Part of a small language model's weights: untied embeddings.
MLP neurons of a small language model. Each row is named by its layer, matrix (down: output weights) and neuron, and shows model dimensions 48-239. Each number is 500 + 40 x the weight over its row's rms, rounded and kept within 0 to 999. Numbers have three digits each. A neuron's up and down rows have the sign that makes its largest values positive.
After each neuron's rows, "raises" lists the tokens whose logits its output raises most directly, leaving later layers aside.

L7.down507:480490498462529489472485495523521522551540477521481462434520496542476417532463502474461559520504513486506484535551494523494419548487529569458509502478492478471481535432493529479543448524513487533525504490471472529442498564510500521449509468503375512568510486486522523470518464502429495526474506505449463477503515467517465481561514509483434475513457479447497435452524428509531519513545506498503506508552573522570551445504434467475566530472577553509482527543500530516491386490544525482481546491541582528511562530509463551478547585544553517473512478450484545537542484480539297543
raises: "it ", "they ", "there ", "he ", "each "

L7.down967:469534430420530495493430563495494459476502476520525461445475487459514462527426478543440521523523502462478499441524557512432491570526551498423441498459440489465499484507463497494531453569558466441466402547466507499547567521523503550524485462495510440486461526521454534520438545517570520453408446455524513468502515533453442517538524492478507471510485495501551498498479524572487487552483520509482510552526533559480475538510450523496596548524487483535523472439543549492485480486540517479464457501460483519561471439496437535534556523491548465476456517514540506505552533537542423503
raises: "that", "it ", "it", "that ", "what "

L6.down754:488519527567513469530513519491492465485507491515512457477529484525532482489518579526453413533444459479506512497545498587553492515482584538524483464530599469501543539484497468516467465490498490515518549527473522501455464499539455447505490500529396513487547543475441531492559530494471497497479522500517474492548505482479539535506484494507474540544429499527488501491536544425467466515468550464450489468477481503546503519535482554492502520529455491568520505520519451474506522508556513482537477543550509488477510579496502488524515489475484498439534437542500562531574494483513433460
raises: "By ", "With ", "This ", "At ", "When "

L6.down1131:464487370472456563502479532464471508482475497493544417473466454455525520551485444522476486530494496557415564491544542487438483478447558539518540557537431504508533517515436545569499518508503464468524457489532504506451456406534511555423481469494464571605465502531521503466559490582494532489535574522565467469483507507580535510490493453496461430548481512485445516528489476442489440496490476477505504485449514529531492454493488511483465487504501502516583470486514506494490457505559449471461477446546499513517498478483503476528434468474537505476471513473546546467537469547497362508
raises: "and ", "& ", "itself", "behind ", "you "

L4.down182:418491558515479557431504558514527509578496486458413446468516564453534464501510556491520499526549514486400485500464457475522469556558534544556478424508505474461546488489459529521503532506532498495519497479485535540515532562496577465478468472455479453404501484599548587497433442557469500497490462500493499504549534490435470513564511523505484491509488506520373469437496470541494461477533519534402444526511553536515483529505463523503486548433517583475589552500510550430429528475544536482513501485567434524450444537555482534510458509486520591454465488555540496546505511493553439514
raises: "there ", "it ", "these ", "they ", "where "

L3.down765:480544519452501485505472502468512471419558479463541486479508474528503534491579490498502505533541430551518505621565398472507551493508559482474552368446562496558535476529497484465521546534494429522525514514548439522513539531556528513527484496509457471562544486528521524507459463487511481484527539494456555493505500468521494521466533528467476509476456528471513461518480571521514463515554479567505479510471494503477451563500475502515451530608542549483510529563512560466540491559466447506493468459493502493432503519499479497521464524492560483558440518528480497505513520530395387489
raises: "; ", ", ", "\n", "al ", "\n\n"

L7.down486:495444458465484543498505489478554510461484506498523472403534510425518449503508553501503468477471551489534536506517505500471518496524516532487498457480467433466467548444517474492502542504529485504539529406547532489488528546498489558534499509512622456492517540468517546502440547527473480482502484476465494505400483535439482540472461581502452471468574486471458561462561559518469488516486460512509508517490503446459477482484490521455438524396420511503474516530574593478506489454468474541452477518490514492503522477507560524493533501486430564523515492484541470478485457481493546501
raises: "spoken ", "failed ", "been ", "previously ", "gathered "

L6.down187:480485455536526503537535596536504471551541479411544493486495501512510506549503542491492517501454480517432447461501453480468514567500534477438522450511543510526469512470521488454503493560515494581523506493485439510502522522500529553447448492501512558533481451476463558484461449545486541516493468513485450462475466615513486491464498542552473478528448514457415446533458478502507544539464532520470455537429554563512486520546539560552564493466513506435478492442556513444472463526465450536467496515503523475545469626520536472571491588566508521511392487534478486519524515522577400550
raises: "them", "it", "their ", "them ", "his "

L7.down824:550459499458461600504480503519560483538466614559492446518481545487489472474561513443506506506507469458509471474522499499550455531565548489525520422492569470467497570571499436448493488541515514471436572566475486464464490529582513385504452511456501507475504512531533463522453517535502476463430499454542437495461526555434483536508556489382536556504496454480523494465525532497449505504535488538554484477447460495461475518504411434500590471503448503518534495486508480520539517485512533483485496501511483452452551533492510479479463546462500528539482495512492483455522474537529468553
raises: "owned ", "only ", "based ", "held ", "designed "

L6.down113:532566459468440470542508510569524504487480486497424448560453448571486481588466480445462472565456484502473502541414533506524441536467490450446575468478444551510460547445434476518405502551481576562503456555498456443536578569509465560497411495512480524570499562478470499485445460530433482503485538489483516542407467464520522484443500553476453498510479525532583548493497520542518541434445514510492408561464525543584507507501522431405531496501535529534476498494484475523498534558538494573431516535529491492516531511534544503556493498489488484497525523550493526495540541494563508468
raises: "north ", "south ", "west ", "east ", "east"

L7.down1083:419491457517451499556498510488483474478484549542436511359514454521484509496455521541496498604422559495486512447491552448514451534417461423438559504418560516466482500519508558484475498588492523417507473552480472485479484483494464544519524476541466433464564492504529522540451493555548556507530522463446473492501473533506533514518445514559498513540557502516491482518522398547500448529496476471507501548512518526495576509522480444530450426550495536567508500500501561465552505509501522480482484480511546518557453534478465541446484484515517469460465534456416486457557516456503308530
raises: "Jr", "and ", "(", "died ", "attended "

L6.down364:402488543558496507608498544543450477484528535572525515523548448490602501528510463506511541429506508510505538470513530501477432486496533499520479529417514431564542498456508549513480411586459485443479551493537504528467422429471442473570531527539464535518488487464569515545518527535483498512503465482538508481469494507474460511505482495470506517463497469523515468500516499431492540577466512476527476586515438401472546504433508477534473434554527500483469517541514567500542391495462594528569428478417506522476505473428510550501421470578580477476468530442537551489475536476524432530
raises: "members ", "members", "lives ", "member ", "people"

L4.down1006:505494420489471485492504488595501545456463469466565542458465507498451452485563527480491476481450524564460455475587545501467445460437539533446540481528508574490584473429454522455530530489478505579551568527546459468412471502472540569458553499462540465498530504501467495483479488547507538455524474454588492472515456469553491488462516483476498553539543460565483561570517448514530486493596485445524467449461508515507523455527527539487468534491492456461499587528472444531537484529496509561505451485540498472497436500524539501496434456414451461435513523500453438439554507527453419536
raises: "toward ", "towards ", "from ", "through ", "northwest"

L6.down20:446500462476487547521577571485499539483490542457467543467517497511506439464552520511482474487576490576425501466479473516537469473448548543516522478423514493407507539545566536527482515502510517488461502544532521519477478501494523536517496468499459451544532573531523463564535520479555488394492583485458538535571502519447514528429494468513485492465487522499549507390487456464457490504483495487490547529477490479466474517506510431445533455512446468562429494532548467507528434524503456433506468507504422487543569511496407445518513485544541567522468478497549524519500555497580479509
raises: "U", "==", "See ", "For ", "of "

L6.down916:448563537455552590496480538450485493525488563519465469473469535556555400544503490456427500500496564486525532510475468493495523524457501524491461504540486523421370490459464542486478554487474457497527551660459460497427519514564572477504434488460502580555418468462525456446482526489410500551504489525550468501471462516551524559463508456419522522568468537495451493441557508509481456532490488461520510460476530457467498535486471478482501514571539477544532464471549539496472490525485500515538474523477450465513526497511438546482468501452454434532495496462455544422476543564524515522
raises: "he ", "they ", "she ", "previously ", "known "

L7.down70:507543551579488491476503490506549531527449517493578414555514553541480533553516457502466514531516434496471490590497531459453417460568477487585560455490523514465476532542544488548510526510502480542490512495481528524536546451631519475462560531479469545534497479396512471539521454479451464512501547454519585536470537512529521392525488503514541499445463454495510529509492576500496514523532494474475480512511533575460462469543534499529501497446528461537590519485408468490499449499549501492503512540498421478515477508508490468509469568503439524575538526541584503505478468414503514534
raises: "following ", "days ", "next ", "times", "year "

L7.down68:568554448417563483502535512494523469528504496450538454531575459451494519520492488442491512457509457460528501470582505449595556506504459501511497544579421416478449439471445556506542444586516515469505517481541547501465526552547398554507373520534505483536446496503531444434466564410564499521486581545490512507499546467531519475476533500493469486494478552473524473505472512571484463524515525448544464541505495499516516476537510490504545515499501506503468469495492468465532513536523481556491501473541537538455532463514556522431543530492552494530490495501556566491502493550401484529
raises: "year", "year ", "Year ", "Years ", "particular "

L7.down258:457544556462538526495472520522486533463472529459389480497472500503533462519507489516465479488527493435536492560477545492565398582539593513536480492495466464438449469553467534523472505509517423485514545493462529610451538509529502496424473490456553459519473477558464597476515528500467472574576502485502478490567510474507484469527521507512479541469481455527547498529497505488510524491498580509512436450484479440478417512559514469520500532562471457471449517499499486528547525534599533498533546488511483542535471546508515474506433567492520532480514526444476444496543533468511420546
raises: "they ", "that ", "she ", "he ", "that"

L7.down799:530538426532478528473513490509561475459446453447499501485506524479479599547533471489464488531515488544477458411514491579496440479464466496518509451507436486499559541463512479520476409484519488522534563511421468490497548533512514505530538486509541491533520475470426489485512507460584464481512566485565486463503495556519496461503563529522540484513477445493444499562495523491543499498479488488556457535438515566520427567471545486441465457504517456507484554503422448474576484498490403536554542537521406496491489450498515491514457443524514598467424481558421550480479475469530535525
raises: "between ", "using ", "from ", "through ", "with "

L6.down40:459497574445465538488501529583573485567522552536508504482554518525481525458480514532517515519492507442575499513486486506515490533573529530535509460445580445544540550492573565445554506393533413535472483479508491519529565493538489480500494537534495524476453523461529480556540486531522548414383482554452482497514489553575446505513503549501479509487536494520527536488521467507565517425600498553434497449480480526536532557517515537543512486647407479451506497473594502460590546427552540479518489528468592450518583497552560479507556472526516502474459474461483519500461493519510479466
raises: "du ", "del ", "Franç", "de ", "d"

L6.down491:472561536526511439466555457537546530486584523566522432541466455521557449512530543429493614554541540534477583516513481482470475455487459498486462434456483525485507485498539529469513495573516503542550503556506352527516514483530487568480530525505518509437484538483481531519456476520457558502475479507530535450490428519604446525502497496505444494543551472530483449496403535508582554537465536474519488548455481511489470497533522442483492482500455510492531518419459523480515524497514475479519491566542521480521372529520516484471514548561506481508442548494551553522478490466484377539
raises: "their ", "up ", "them ", "down ", "them"

L7.down92:531513462512433518521490529515514462501497415535544565474469487532566535523479467467433423467529519510489516485498440490534463565509516497467464545478445426511595484426488460455480518489553500528430546462486547498532532517555461542503496487523497498436473542541481486599432503550493576443476551489539527519499544423520517388471564592534480487452542535447557503499477468485470486501503525465536513489486497424559497470513533460499545460478526470513467564504582463463498408567465560522503473531504479515553498446516581592545464554472515441518578503505543449510465510472506561518
raises: "30 ", "20 ", "28 ", "29 ", "26 "

L3.down828:433462488515516457543551448464460502514503464631516532519519424479466431482477500473494488508524480507487514513490501480478575479522509530531453505494490530498520528552595495448583510511466477521548419518498478450506421528496513436495547522505504437557454449510500503554549482511574449535535475475513615540445476519480551510479541435542449490528449546478548518480502566514483444485509487490487548512533496483515463463483485412504517546512513527488492505485528463481564514490496423481500491447466469460465485413508478503494475506494590488497490487429526483439498543531528636488
raises: ".\" ", "istic ", "ism", "ism ", "ist "

L3.down354:512533487501545485488521529432441491488441536491478521541503518510503527490496557506443435482513484455521471495528561431441505536533542509512479504499518466528455432472532483486466480512470483445565491466441472527495481502540522474471554505570513483556507453537507508548494496531542521555560515499484486474530484504453478520473534465519473490521527486471538538487509552432430531430504534450488506523476551430480425525431496474456440505522560493500483462451532509518474531494525482479520455498517507489475501453528435563452556517500513533458496438504521423475522492541498469463
raises: "-", "]} ", ". ", "' ", ", "

L7.down161:500467492486505550409541507484488502532488472541481464446495514556535456580454492516510463515459446547432484455492443520493555548490515535477526510422514516491480521496480463454531496540478495529576456486512461509453520482451506547508522528533545527533506449412475477499423467511544513525539476521497484424476488531472520517507539517472459470490572490528489496472503476555560543508478482497539470543444524511529520453496534514509555480461490506483473501508481503508510428480506518500479501563509493489469447480481554531494463519594552481463388471478538592507649545511548548503
raises: "it", "them ", "it ", "down ", "them"

L6.down206:486514482488496502492444489484544557530452467481460530557499478484483528505489520505512491544512518445518513533464516532465481532583540495491519592429445539522503474484506571568542514440506528580446457463530499495499448556501466495436458525460481493526498498506523451421475477489501397476536532559475508448509471496535524450538568543522500494542501500491413454508539514476475495533469438507508516484480513543538495432417427510471442506489489540452409510526582397530519482471483487482474549458495470502579526498555490586460472507525517444465549462497514535445504483531625521473
raises: "it ", "they ", "he ", "there ", "she "

L6.down296:482503480473557511593504460553510515495481467443508510544509558529491598558492573558416499537502490446549496542495575545479440531509506436500473570521498471532508551503500443496520451486584496496555551538503434502471520432526536469477503466517556491562566465516499531439433474455489478471469487484525557459485519519554431557500460495538458497457554493479500487523490503563479536468511461415431509492505517532477500480451486471524502502457463497433510443501533478509437502563516576564551508470528472523498458442549483468481518463544509502459438503541557551517493459520480552545
raises: "were ", "are ", "and ", "was ", "to "

L7.down433:465552502509554492502504467458457480499515488536554514596450505485576514465515496516504559516477477501537508461513536492439477518528568539542504484484510496544545461543537497528486546474577479514592478502544478500505503502480440520505512427466474589468539541429510539474463468549480438563504496526476427543482488544449561572506524509454491461582492508434456526500489473464475531484497478487459550509517484490502593491505493476523549450433520469516506530468450553518459439502541450489447581526527530526486555473508492462510433493487539494516477502456479508573547473502478563538
raises: "site ", "turn ", "successor ", "son ", "home "

L7.down581:440541482446482534514518512426481555543494461524596492491529523528544521506448546507475536507556602549508516498562509492472575489498500507531463442468510444446510469482427541558537484573522525512539547498509484509551514541520434595512473481549545577522474529506546495512518540476511440469490475545497547497535480490527473473468500521524512467507518570509605535450502473463511478537503527496549460528467523519574557534507517500491498525474519506469575536499458468531490521499509498482495567553523511520530472496497448444629478529566501430524508482528467617500513420520501407472
raises: "those ", "its ", "them", "the ", "any "

L7.down1070:450544491536536520451431504547444487505527561505465533449464475463470476502485517521511492541545488503501505463472390498487498529592585511493478439540417511519544543434508585551470467442511471482511511474506510581449501632487517432443520463484452492540454505476469505486512500535484479560541486504446502533494493493473436531509485426486504456546492488492413468514534501490508466489589437531506543467506521510459486558525515467532569497547509524451543526453501490521545527507528527458556537431563551503487492437555477527490500508552476487489516558450485525468597510475530496506
raises: "they ", "she ", "he ", "there ", "thus "

L6.down808:498424493456521473533545490512485454526469480473596467491477496430507533539468502428536485485530559533498611502538508478536516501498498503469477493487440478529496569506428616454561425511568454511498501489410481537472439530479469567568538464572589511439494487552508444570488493492466538451555487482411508485510504520569403493513461467560462506529554506465579497526503416496510564535510557542473554513484544465489514495507501476431448518457545533472455475568446489385476488484439486499580480454481575506485507435542489440499556470579574543534491501510531510480601506490579510499
raises: "many ", "numerous ", "hundreds ", "several ", "some "

L4.down427:468491564465467533488550507508518555555556503503429450546505564579507538575557576557469525516494546442516488513512517494473486627436505490469455474449419373418554457431528547503515499499505546504537500452487472535478505588467502490381442545462461532505468485501469551437478536502525533481487528528498478470493521524482535516488544475523470482494475391528403536409531535481460502494498530527510492485503547562512472540557524465475467545445461506416494553470578476497512481448508532547491528510553490509451487523532426548548469499480422448465513488529550497525495571510531489552
raises: "it ", "we ", "she ", "they ", "you "

L4.down390:483519410488465468468563506446553526539471486512517426486573471452591491536494539536505470447500482544478529493485477501567468531532536510398439469524444568541527537546525558493589544472521490566462515503486567491434501475498521465490532509582518494481411504453503502589603471487532525488523504469448439453526542437571449471548516515508471502466521489447540489414472462506549556499450435486523455508515557502479559527507496540481466478471539465486483501502516466479489537455481458570555487492499504480473577497580491488523489482450559457519546465497530488452497506476520532487
raises: "several ", "ten ", "three ", "many ", "numerous "

L6.down201:379472406458457516492478510520515506493482540543446473471468523507503531537483549510434475549530563479474506546486518555520468587532564544521449512491459476454483515488510484534509479471514511515516476504494496522427483578522533472392526464514419518564469500492519525446535418466444451480537500506450465485506508574501522479492510505424506440535543464473452468500544482571454463534537526473460510464509505534578492494542456505538539536575450547487531474444513497482510474441538483545512530473518473475495540496539502508528513534491482494431483440497502563528602514505530374543
raises: "they ", "it ", "he ", "there ", "she "

L6.down1038:444571479491450522562550521475537463530551550508566536489548552530562467499429533471550506465457472557553591506387433502507508498577546532450516461494525446450458481519535599418513473474566529454540506568541504541416542596502566537470503536518535462457497525501597532556418487468469455505502497543489459499432437545523467487471495482513531522482555499461546568505440540531493492454528450479482493506560561466503494456540490481451505431473469517516439556509512570482521489473455450494467495529535559538544594503478505520495551436518424436597475526482492414535513482454425458451
raises: "been ", "appeared ", "drawn ", "gathered ", "changed "

L7.down915:524520476478475536464496490406588494516502479529551487498475557512532536525503572549515501432471438542436491508501538556436407471462533466527540449557516473385475499520523488502531444493468429536533498539480514481445488478505542487516493487516534492527411476522520470568473489475507508489534486569523523504493533502458475516409434513491611493518523529509495451603517455476480514504492513445498505467521444428513466545469551495580492528529487522551513455523557596544530491483513381524519507530491502521523498457566494449484493463514485515513514462463447422453524501541455584501
raises: "include ", "consist ", "visit ", "feature ", "benefit "

L3.down1022:436513459554503503490417459459414496523525537507514522473514570491562492480517482487453530471454446488479492499464480519511487451469457489463483494512524482508569508458537470546480533541409499548476527500437533486515505536546449514523535554509540438437519517497465455474536537489536441488544440497425531522459506502460532540540496621431486501541551537446471520433514467480458514538588496407551476585516485559510526492473492578585459477551557497526481518502436524537507490475446623436500507550475488440580485475497538433510430489437510464518515469457468500501515521531486498431
raises: "197", "198", "196", "199", "193"

L6.down600:498593473477464431540409482528533442465500569451466449441473541449584505477480427396467460517512419456485467528534499522567518496449492519477559447509531455489442454544488514453439532533453474452498573493508582506453436473485538535481516441513507491548542530470427466538551582517458458498476502533476470495594470522497516424540589518450532526488530601513512544470504511531500416443523488426491541476469448519565509442501548481502448480422544514452575462537511521542467494489466492469510494534561494560503501471558500498459581472561469453518448490490483564544429459457464525520
raises: "199", "202", "194", "201", "193"

L6.down133:471468491480537499520463509526461509464554466562493407505427443493501467496591420443477564476458444560478459485473523518508477491568488534501505471528518479492536482494523587435534455474490501572543551525491428455554510509525543470533529533491538477513489409407487506556511481502540563489417460542497477530484535509480483474511486486495539536477487438537466527500473487534553555449477446456514531513494472583530506470515511505546439492517507505564481490526510506489526495545424519513474509600484537486543524522524591541499498482562482408455536478528537457474543562483513428526
raises: "towards ", "forward ", "toward ", "upon ", "forward"

L7.down84:549386478465572504518524439461520458589517503480463518549438546449473547550489454437458493519511492493437491447519443519575457517548476500481483524470491535502498522514472512469558469514537499538484448462500519495505453441552494498470497529505536408505527491521516521577441536448612505502534510479535511477567508487481505505548530546545445465544531525517514484490500560480434464446483510511478551511480427494572528573468491441513569508548473488475446436506478517421447495483480453446557464514450542474467471495477528477478556528507431491486542492525487494449653491537501584511
raises: "American ", "Eastern ", "such ", "including ", "Europe"

L7.down667:518413556504519472478523496464470506491460495567528554492515470505555402438450497508459512483523520523516499480508483514525508463524583506514480510448515498491511515539498544490516449531414522547495493479498514439416520467542548477467519458440496454498504622584528520511507511488499496496397437555480527544525539426531442458489465553527528491467520534457494559506541541488423523485472511531445529524512470472476451494396508570505570522540535527495459502513540485555462530509499543455490509478494446554446452550517486482501463532494543504511480496506450521544500514458465486427
raises: "o", "o ", "ois", "oe ", "i "

L6.down831:538476502458468529532496511507553545486453541534479522426491509611535596507508448448546498530520562451467483507515491533471507458513519460448506528502503469421436517452445504469570519567469451495500431458490494480500487456529553476554516492496465479431570555486549511483458472521499489559516425498531485479509462402473500547525510596502490463499458550440505456507452522568551475496506556506523450529562490418477541489498495545533471533566496461443517495509435485492498526495557475512539474481494564486481502513552461537459486500415480486473466526488562419515536524551522417391
raises: "runs ", "starts ", "acts ", "releases ", "exports "

L7.down51:513492471505403481559515519406519475534514504574562487464434501512484514514510445503541505573463572522464561487505515571575470485565530521482508497513493602464455388465506609430483452477485468469476470561488474492487526493472536441480526494555523463449536485557562515506463477492549566451477559495566449512495510499513503555441525448583491491460500496556511543517514478505455525514492532535486474552525482537443491494598443485505498419555531504554468473574434534489477441448517515534570510424487437513437502424543463523474530507487564447567466512508511494488543469488489452540
raises: "like ", "such ", "including ", "starting ", "ful "

L6.down1149:507474513473502501468448529589516481449547560517463508453513502534556462496519547461458505539516518522522513495434486543515490558460563572488495507475472497510502510545472495442522530487460484465512440446511474509531441558553537449520551469404504505529547521524437524472573475464471391489497523582501453530545487513542479558457572503441495528502489535526437557523520463524436522468492504500500559524465523467475534516586484529437508522478472549457447519485565494526513472402466488621407482491549512525481523516440472434510497491458489474448477484432477544520535497473549370493
raises: "he ", "players ", "they ", "she ", "we "

L7.down970:477486541500441599543544564503522509506546575476483466469483537546486483525532489505498540512568532475540523460496504502530533511539497461593502510503497497493499508444475582471515525516446513464444461454563491579469539478507486535433545549511524496485534474509527523540557518487472585451454489481433515496501452589501461517456482487475487456479588499455487506465547398470497505529527470477480455469507456453471480455442553493504511485488481507506506508429478531487507492545487530444520520476507558522479486500472479473482438458546573484502537427447471458538618494457451411495
raises: "du ", "de ", "des ", "del ", "en "

L6.down391:486492528449519481524537474559494523493524488527463441490435557494510544539549478457479522485450523388492512440487478583480533570553511561542457465456442463477415493450485440494440478479495494509463425491508477518562501531533542419459495492564546547484472537537502492560580479433491566504525553516459509408592501552560553534516428469550458438470500547524505534524504472484489400564530463503566514465477497470549473535455469453490466451528464503489472511474542563440491541434444450445478468555562560482504590506509506537503531505468468529493532492453512542462517491527462580540
raises: "there ", "possible ", "necessary ", "certain ", "she "

L7.down166:470510505556544452471515502492477529398531457482499489556473502488490478531510530477503486466521516483459465442558432525478552580512448486502546561499512493535565533499547509489535536534487432501444504512515400467463508468406468576483484443467491447484526482461466455531510502455539510501499530583542452532498519581462502569494542498485539378446536512523461480444530524449517508446531555518496513490517448525533483500457456500481440593433516535458461518457486526528487483459566516491492502437537455556490446526456461458491491549498547490412530498492559562507510539477524468507
raises: "who ", "whom ", "which ", "then", "whose "

L4.down985:530524487486526520454476455498505544570512481462509429505519467480470536532481522451466480393537427530471506412467465493476482515546463518517574521465493527515478490521509572459449527460431438528435483427551527468471516494499467484555488498507522551522567472508501426519504550438486461539494491484472493585448496530502497473584555511523538432509514574479518467515554427574472485539557482434539514513478485494484537463469468533479544512505465476433472501555422479496490484520554503514508498540463475480492487502463471454501502470556525453522485519464530595531450476536513498458
raises: "term ", "201", "202", "terms ", "195"

L4.down212:514520513514479501369476570491540406498494519511530471438523542540482527510470525446466486523457449471538574446601426487523465478497446484451540538541529513460495523550495520493469425495515503502435477421475539500488506495499459541468579505473492524417534487445551471483537457445474507450440491458498466521454459544525465489465490512506424500533541469431558558538544506438476491528500518519473558543581446413433497470495557439481509533593511474513545521521508497552555555507491413486537501558472581435464550565452491466475558504468500460476434465455491544472521531481491388468
raises: "declined ", "would ", "could ", "had ", "did "

L6.down924:569484498493486535532488513515535476429435503529572549517526516499523555540510493476478438451480457425538564445520532515531574511601456469487454530482512443480530483506497499475479504517449461493558583490475554484418555503461487486474549490457402554483530542489472487518543519484526544477507477491497535409544489547526509485613498556522490489401563475474527464455481562486502472489470500470504473540462462559464457541426528485532536497526543454596502500518476539564460493517488498525497570497463511510474523507440487436512492491518500569515562552450509533511423457548481514497
raises: "202", "201", "November ", "December ", "May "

L6.down677:506544517459511565462516432431504535446534506543510443552572489465519535412498547512459539477574540509512513534440456529518473452484514479449493474510478463506514488502516489476486510440497486510511567425492487533484511494475474539478476528477501421472484449506527487470558441506521493475554539521468472469532519529490525506468453471521527489466550469577434417526487542485466502514491549509477453567498523538496498489494539563403469570423540519490521493502514476502488523513518509494493523504525494515499414477455468516459549525484523444434534476500543472493478505507529519456
raises: "whom ", "which ", "whose ", "them ", "these "

L6.down29:489567447451480508442544475445498491490471480486551488509499473550519575485488473524522476530504469563499535496516485409501523458566470495523437496486478462483490522534492568504471457508527521516493495497474493537430479476492474457468440466521513407493483486508482529532502485496593538578504488460450516457424516492412548476491465581516492443522458478496417475443411529453407357488510491505472553539546498449482476548468508496450504492441502520548484369537509482453488505479420510468482454530498526473494511455475470541449493526481522466487526437543461485479550491548510464478
raises: "whom ", "which ", "instance", "whose ", "age"

L4.down501:452439481449472479476527492484510494477425591512493452492515547571472547539482489465477475518488556496503433415474506493448583577556479537470445510508490511478491554489595505526517509508477490441535422480488516538478420503511507477425448514506487556495533503503508405494520473426491476505599476481504508526529442540478571471449497528555454515487498482482461571461536463538479462490526486494463557548522531544517496579537494495519541511508512438473480505539516513507531510499454476473442589467489525440505526530470454463542495562486514558486486535480504512421574560501515425495
raises: "it ", "they ", "he ", "she ", "him "

L7.down751:452555534350553536462469470623533480551476593571533477481529449528523457543515477500574526450496563523469447549453457499521515566480542555472398441556455520478445523540578557440538453472480506498481481557508478563524470497511497444537474501489488566421471595520501535511474534460508439466501444447437535575492522446476520429501547471505562485501456431463473490475468491527501466519552421506520538414478485492495460477546445460445422484463514512497532463504497529439527471552506531387474554542481442565446557384510478463504493559468449554567530479543558483460425472473497502505
raises: "they ", "performing ", "trying ", "being ", "she "

L7.down699:519523443512526522515517462548525470498502461524501429517461452473479469557495519515490556567526505525443562471497531530473459537486532502433527498394470493518516501475490534478529464531496476613537520496454482516471532525465510581475493465545532586489469443470486535512459498507520529478449477477528528459483526539558496493509530519521543462549550453547462481508453514485574585554451526488510487539379490540555500511546544483521527486531441543495545499488499510481577432470462487496527488541541516485500498506527521468571512603570484517467505509542553491474539529409484432570
raises: "them ", "these ", "their ", "the ", "them"

L4.down515:524463503578528471499524575463512541425561515456486474504449484529555487508499468449477531545511419447542425557487517451424500514458464511472485459465545475497475471535568472507518441513448436488575485463522527487491533552581609515521540474517490575598496447540479481519536527487464509512526512499503521530483540507464524546471521457505471483531509474492543434456521520440489455530503569525515440474514481519521502494519520482477542519579475521575538501463564590561527511501476364478589430479464463506427473535578458530466561531503552493493499515491549520520509540556526465467
raises: ", ", ". ", "-", "; ", "/"

L6.down150:455533517447472427497553480525548494552481592471501429453505533587483520477502528486454484500434468470495515585533510517553500532509492546512603518541507584490492462549458531502513472525459532488528552454486550571476433490483499551432510533456506508486473447479513553496527390591394493499507450520488507483477450540549502542475487494422510542540484468481522473412530486567469535599562459533549577480525531479625492529565529458471535490494483526505497516522572548517497481477547481526537526485531579519469491510502551491553496558503517448535498439439534542484513532478537389545
raises: "they ", "we ", "he ", "it ", "she "

L6.down1187:493499451507547535494517468410514529438516400555533540499476571541494503529481550499451531497541600534510485521546471450474559504472489539561464451432541537519490428496515485449503470540570479465480582496513516490502491487561475536515540491517504520562560421510536540468498490456564528512491496489453445524487542504504506484483442501475472478569490483463501471525498524564475532462486462500465472507488497465467413499459496504525507454515506545540518523481520502467474478462454561506561473524528472423453500462543542511483493482483495492449498519446530505477561524515461539493
raises: "ments", "ements ", "ement ", "ment ", "tion "

L3.down880:469536428424441492494499485483524526626488521470530452499522487530513516410545516543499468456497561519532529540533448516503483510507463494523443479501496522449458507516502517523500463550494566480534566570552514512491470537503547404518476483511519419489548504552493472486517525467516550443529582503550483435461551522530554529478590509572492502521473495512528532524404568481477526496525478442499524507526504456444430490445493465571494446505478548481469473512468511479408443595456522495565541455505451583498533471522508587478560500492509461527499494492455497452500467460536440496
raises: "are ", "were ", "Are ", "have ", "include "